MLP neurons of a small language model. Each row is named by its layer, matrix (gate and up: input weights; down: output weights) and neuron, and shows model dimensions 160-223. Each number is 50 + 10 x the weight over its row's rms, rounded and kept within 0 to 99. A neuron's up and down rows have the sign that makes its largest values positive.
After each neuron's rows, "fires in" lists the words (lower case) most often at its 100 highest values on Wikipedia text that the model never trained on.

L6.gate78:56 46 50 51 38 45 58 48 29 44 41 49 51 60 64 28 27 49 38 54 38 70 43 51 48 38 40 54 42 29 41 42 66 32 53 44 56 82 53 47 56 51 60 45 57 39 29 42 40 42 59 49 39 64 59 48 55 53 51 54 46 60 56 53
L6.up78:64 48 49 67 43 54 46 56 50 61 75 67 60 56 48 61 56 40 60 81 34 49 45 54 67 37 56 35 41 50 63 57 40 57 56 54 55 50 54 47 53 57 39 48 34 34 55 56 47 53 47 44 34 49 48 40 42 56 47 42 57 56 47 14
L6.down78:50 46 46 35 30 71 59 38 64 42 28 61 51 50 51 59 58 52 57 51 43 57 50 45 33 51 41 65 40 54 52 64 49 53 53 32 49 53 59 57 48 51 44 41 60 53 47 64 61 46 38 35 47 48 36 53 57 66 61 54 57 46 43 64
fires in: "in", "at", "by", "on", "for", "as"

L7.gate428:29 39 44 45 55 40 55 34 56 49 39 36 39 53 47 21 56 61 38 42 35 62 37 56 36 45 35 41 46 43 39 55 59 39 60 50 45 67 50 44 47 44 66 50 49 52 62 44 38 77 43 61 59 56 49 51 60 49 64 56 55 44 48 65
L7.up428:78 53 54 57 63 52 46 38 42 51 51 32 55 30 58 43 46 56 57 46 72 68 42 46 60 40 42 49 43 39 67 45 59 53 54 38 45 47 33 54 30 53 45 57 53 52 59 34 49 64 41 54 41 37 60 62 38 34 72 31 58 45 57 42
L7.down428:15 50 61 45 46 49 28 58 62 59 34 55 38 66 53 28 41 41 62 59 51 68 53 59 48 57 43 29 81 42 37 58 73 44 41 55 42 64 73 38 64 45 54 41 52 61 56 42 42 53 39 39 55 53 56 59 42 78 50 56 59 43 36 69
fires in: "and", "or", "than"

L7.gate520:43 49 55 47 45 42 58 43 39 71 49 51 53 51 43 28 54 63 40 48 61 59 36 57 43 63 48 42 49 43 54 37 54 36 61 36 38 47 44 41 50 45 52 47 65 58 54 52 36 72 47 52 29 49 45 54 51 45 57 45 55 37 80 37
L7.up520:47 46 64 64 49 39 38 61 53 52 61 41 38 49 61 52 61 46 37 47 59 70 36 47 48 32 58 48 47 41 38 33 45 61 48 45 48 54 35 33 47 63 57 44 61 40 55 31 51 61 58 38 64 36 58 71 55 58 41 62 45 47 42 40
L7.down520:50 46 55 37 59 58 62 56 32 38 50 67 53 50 42 45 55 60 63 38 67 33 49 55 54 54 47 53 56 77 48 79 71 49 28 45 44 60 62 42 51 56 35 63 51 47 56 53 52 41 52 52 52 67 52 46 51 48 58 28 46 31 61 42
fires in: "of", "order", "addition", "and", "war", "or"

L7.gate811:45 56 36 51 49 63 53 54 46 59 63 52 82 77 51 45 47 42 51 53 47 62 50 68 34 45 52 45 55 48 50 45 50 41 56 43 42 55 26 57 30 57 50 44 64 52 56 39 52 59 65 58 39 59 53 45 51 64 50 44 52 35 25 41
L7.up811:57 31 51 41 35 67 35 55 41 55 64 53 45 40 44 49 61 54 53 52 29 46 50 64 64 30 42 40 49 45 60 58 44 39 50 62 45 57 68 69 48 45 42 59 56 49 48 46 57 59 32 38 52 55 52 56 48 58 39 71 53 44 53 37
L7.down811:35 61 48 46 49 51 59 50 58 48 69 61 62 58 47 57 55 50 70 45 34 45 49 54 49 52 48 48 61 48 44 53 64 52 40 44 46 49 38 56 48 39 66 44 52 63 49 42 45 54 46 69 36 66 57 47 56 58 38 46 56 28 39 61
fires in: "of", "for", "from", "in", "with", "at"

L6.gate690:44 61 59 49 55 59 53 53 44 56 56 40 60 57 41 72 60 50 53 41 47 57 64 55 42 68 41 49 58 62 51 62 42 46 40 50 64 44 38 26 59 52 48 38 63 52 52 47 49 63 51 46 43 61 38 48 40 45 27 43 42 43 51 44
L6.up690:51 53 57 49 47 67 61 59 53 38 45 58 45 66 59 67 40 61 55 60 21 59 57 38 50 58 52 62 48 53 60 38 47 39 48 52 62 44 63 53 47 49 54 45 28 44 36 65 55 44 54 56 63 52 33 41 49 62 57 31 63 43 53 42
L6.down690:44 62 57 55 48 50 47 57 50 44 30 57 58 42 49 37 50 53 52 35 49 74 60 54 58 37 44 46 67 39 41 51 42 38 54 58 38 39 44 39 37 55 45 30 43 51 44 47 43 71 52 55 45 51 43 56 47 59 38 64 33 54 44 34
fires in: "who", "which", "he", "october", "where", "that"

L6.gate503:59 55 48 40 62 59 62 64 52 46 54 50 56 49 51 66 44 54 48 51 57 46 46 41 53 44 46 60 36 51 58 35 37 42 62 42 42 40 41 64 37 44 55 36 79 51 45 58 61 55 42 42 57 51 53 38 50 39 52 55 62 44 47 54
L6.up503:44 45 50 63 68 40 53 48 61 51 53 52 53 62 75 44 50 62 48 58 42 36 46 63 54 47 52 53 46 47 45 47 31 36 56 52 48 65 42 49 55 58 35 59 60 44 42 56 38 37 59 53 60 45 48 46 53 61 50 40 46 67 59 34
L6.down503:59 62 53 40 39 38 49 46 59 60 47 44 55 41 39 36 53 67 72 45 60 65 35 41 53 45 47 36 47 56 57 54 70 42 42 56 40 46 63 41 39 51 35 46 58 62 49 45 50 36 61 67 28 47 45 48 49 58 51 49 47 49 47 40
fires in: "of", "by", "who", "which"

L9.gate866:53 50 58 56 38 43 51 47 58 50 55 31 44 63 67 60 49 35 47 53 24 54 53 64 59 50 55 66 71 70 54 52 42 46 36 56 46 46 54 58 51 42 63 54 60 58 63 52 61 38 39 54 69 71 44 62 43 49 57 48 49 70 55 34
L9.up866:36 53 37 64 60 47 62 31 67 72 52 47 34 61 70 55 52 49 61 49 61 49 39 39 55 44 82 50 65 42 68 44 46 50 38 60 58 49 53 56 67 59 39 37 45 41 53 50 61 46 50 67 51 42 38 56 52 65 56 52 42 42 54 55
L9.down866:44 50 49 38 34 52 60 36 60 60 35 62 59 54 54 59 54 48 46 72 59 32 39 43 67 46 55 57 41 36 36 36 49 54 52 32 48 66 57 55 36 47 48 48 56 50 50 51 50 40 26 25 45 57 47 47 33 50 45 42 47 63 48 54
fires in: "to", "in", "on", "the", "of"

L7.gate497:33 62 45 54 44 48 29 53 59 40 44 37 47 47 54 33 44 57 52 49 36 44 48 48 72 58 49 35 39 38 55 40 38 46 65 62 55 59 47 31 52 53 44 54 47 51 39 49 40 37 52 44 58 60 40 61 58 65 53 50 47 48 41 56
L7.up497:46 53 61 43 58 38 53 63 46 49 54 47 52 52 43 46 48 54 37 51 30 41 61 43 39 59 60 42 53 56 54 50 35 35 46 46 46 53 46 47 62 45 41 42 41 57 53 69 69 46 37 49 55 60 45 20 51 58 54 40 46 50 45 31
L7.down497:42 49 36 43 42 58 44 49 58 64 46 42 47 51 70 39 39 56 50 59 42 59 53 58 58 57 50 47 50 54 72 43 49 35 37 66 54 43 54 41 46 64 35 63 53 43 32 53 39 44 53 44 42 52 50 47 34 48 39 49 32 52 50 31
fires in: "that", "with", "which", "where"

L9.gate61:48 76 41 58 49 39 60 45 35 62 48 36 55 60 46 45 45 30 52 64 44 38 56 57 50 57 45 61 59 60 62 49 53 42 54 44 50 46 49 64 51 60 48 55 56 59 49 56 66 42 46 51 31 62 74 57 58 65 50 29 64 34 54 56
L9.up61:67 43 50 50 37 46 41 51 50 46 69 48 46 54 52 57 63 50 58 74 33 36 46 54 48 62 48 74 47 65 37 62 44 41 54 58 54 39 49 84 33 45 61 38 64 53 40 38 47 44 48 66 47 49 47 59 40 61 45 38 30 51 48 51
L9.down61:58 31 53 48 26 47 42 24 53 61 55 43 55 50 60 62 57 44 65 51 36 50 54 45 45 62 51 64 40 66 60 61 61 49 49 52 51 39 45 40 35 48 56 34 39 39 31 43 58 37 30 46 42 42 59 40 59 49 32 52 59 27 54 54
fires in: "to", "for", "from", "into", "off", "of"

L9.gate460:53 46 50 48 52 53 60 46 45 37 41 51 39 49 52 52 42 32 44 64 39 45 44 46 43 53 57 43 47 35 45 39 37 47 57 48 41 41 40 56 36 66 40 42 55 57 52 55 61 34 40 47 66 59 67 47 45 44 48 57 53 37 39 46
L9.up460:48 59 63 46 40 46 49 57 67 42 66 48 46 38 43 51 46 52 64 48 52 48 54 43 55 32 55 56 38 56 31 50 54 51 47 44 46 47 61 49 72 57 63 42 44 47 52 59 53 53 51 66 20 41 68 41 53 49 54 69 52 50 46 44
L9.down460:47 40 36 72 56 17 52 32 45 54 48 66 28 61 39 49 27 40 52 58 44 53 51 76 42 54 43 57 49 52 57 47 49 41 51 45 59 68 50 39 49 57 48 45 48 44 44 53 53 53 48 50 60 55 44 64 67 38 40 60 44 48 56 34
fires in: "as", "that", "age", "end"

L5.gate825:42 51 45 55 55 42 41 38 56 69 34 50 64 48 57 47 69 51 39 44 39 55 64 53 58 50 57 52 54 59 50 49 33 41 51 61 43 41 47 52 48 53 66 49 60 55 50 50 55 46 62 63 60 58 48 51 68 46 52 45 55 65 67 39
L5.up825:43 45 57 44 70 44 51 37 52 60 56 49 43 67 46 27 64 38 61 64 63 55 46 41 46 61 39 48 57 42 47 42 49 42 63 49 36 45 49 64 48 49 58 48 49 53 69 58 54 59 59 51 33 56 51 42 43 27 46 53 73 67 42 46
L5.down825:58 40 57 51 53 49 58 55 42 47 40 40 47 44 51 62 49 59 64 67 60 31 33 55 37 50 48 50 57 51 41 56 70 51 37 43 59 63 60 65 38 74 49 54 52 47 63 44 55 58 36 44 45 54 61 56 40 53 53 47 39 52 54 53
fires in: "of", "and", "for"

L7.gate19:39 53 51 42 44 74 51 49 42 51 47 41 47 57 61 50 51 64 37 57 28 46 32 49 63 61 46 37 41 46 40 26 46 50 61 53 57 50 38 44 63 58 36 34 44 57 52 63 45 56 52 58 44 45 42 36 50 44 50 57 31 65 58 52
L7.up19:35 44 50 57 55 59 36 57 55 36 49 44 53 47 47 53 38 57 50 54 50 40 45 47 45 54 53 46 44 42 66 45 47 54 56 60 58 48 44 34 40 62 41 59 45 42 53 54 58 52 66 50 54 51 45 32 55 50 64 39 82 46 47 58
L7.down19:54 54 64 54 50 49 29 41 52 44 46 39 51 56 47 47 30 54 60 67 50 54 56 61 68 47 48 30 53 51 47 47 58 43 46 55 73 38 53 40 45 48 40 33 54 41 39 38 37 33 54 53 25 55 57 61 60 59 48 47 39 44 59 44
fires in: "that", "he", "it", "she", "we"

L9.gate31:44 45 54 50 47 48 47 64 33 66 57 47 46 56 63 41 56 45 61 31 62 48 62 55 72 43 50 31 46 45 41 35 31 31 47 47 52 50 47 54 58 62 65 60 57 38 32 49 58 44 42 47 62 45 52 44 34 54 49 24 52 33 48 41
L9.up31:58 52 58 42 42 43 38 39 54 50 42 50 41 63 53 50 43 46 56 66 49 50 41 37 35 49 53 45 35 66 59 47 52 34 47 49 62 54 45 56 61 48 54 45 65 58 48 28 38 49 49 64 48 69 73 57 58 71 43 28 74 51 59 53
L9.down31:57 50 51 65 56 53 69 65 42 43 50 59 43 43 64 57 40 50 54 40 68 59 51 55 45 42 56 50 49 46 39 56 58 58 47 48 48 54 42 30 59 50 46 48 47 45 66 53 54 64 59 63 46 51 44 47 49 58 52 66 34 34 35 57
fires in: "that", "is", "which", "was", "who", "of"

L9.gate530:69 37 51 51 47 52 54 55 41 34 52 59 61 64 66 48 56 65 61 54 45 54 34 40 41 36 48 47 46 49 40 63 57 37 48 48 49 59 64 61 39 55 59 43 58 46 56 60 46 55 38 34 50 52 35 51 29 67 61 48 70 57 63 53
L9.up530:55 43 53 46 47 67 55 63 46 54 53 55 50 58 72 43 50 55 61 53 59 32 54 47 67 61 68 48 57 30 52 43 47 62 64 51 43 34 36 70 52 55 54 48 25 32 58 51 48 44 63 60 44 28 28 35 55 58 35 49 33 45 46 36
L9.down530:54 46 54 49 43 31 46 42 51 50 29 51 31 51 58 49 59 64 35 61 42 42 49 49 37 54 56 47 58 70 51 52 44 32 44 52 61 50 62 49 40 44 61 55 72 52 53 55 49 45 44 48 45 57 47 64 36 54 75 43 58 60 57 40
fires in: "in", "from", "of", "by"

L7.gate16:45 54 60 50 53 48 51 34 34 56 74 53 54 39 56 48 48 49 51 42 40 55 50 34 61 64 58 45 50 54 57 59 47 44 49 35 26 53 35 47 62 53 41 29 51 43 55 50 48 43 43 39 61 51 52 56 42 40 52 63 67 42 38 49
L7.up16:57 70 46 47 60 56 62 42 39 58 34 55 49 38 53 52 48 62 46 50 31 56 47 40 49 47 48 47 48 58 42 50 53 64 56 40 47 51 57 48 59 60 64 45 33 48 60 50 56 49 35 65 32 45 58 54 45 57 48 58 25 48 50 52
L7.down16:38 38 45 53 55 49 52 44 52 38 61 64 43 33 43 47 45 42 64 52 25 45 44 44 51 51 63 47 47 57 55 58 47 69 53 63 37 48 49 39 50 48 44 50 57 52 47 55 49 51 42 42 58 47 34 44 61 54 42 53 47 39 45 55
fires in: "as"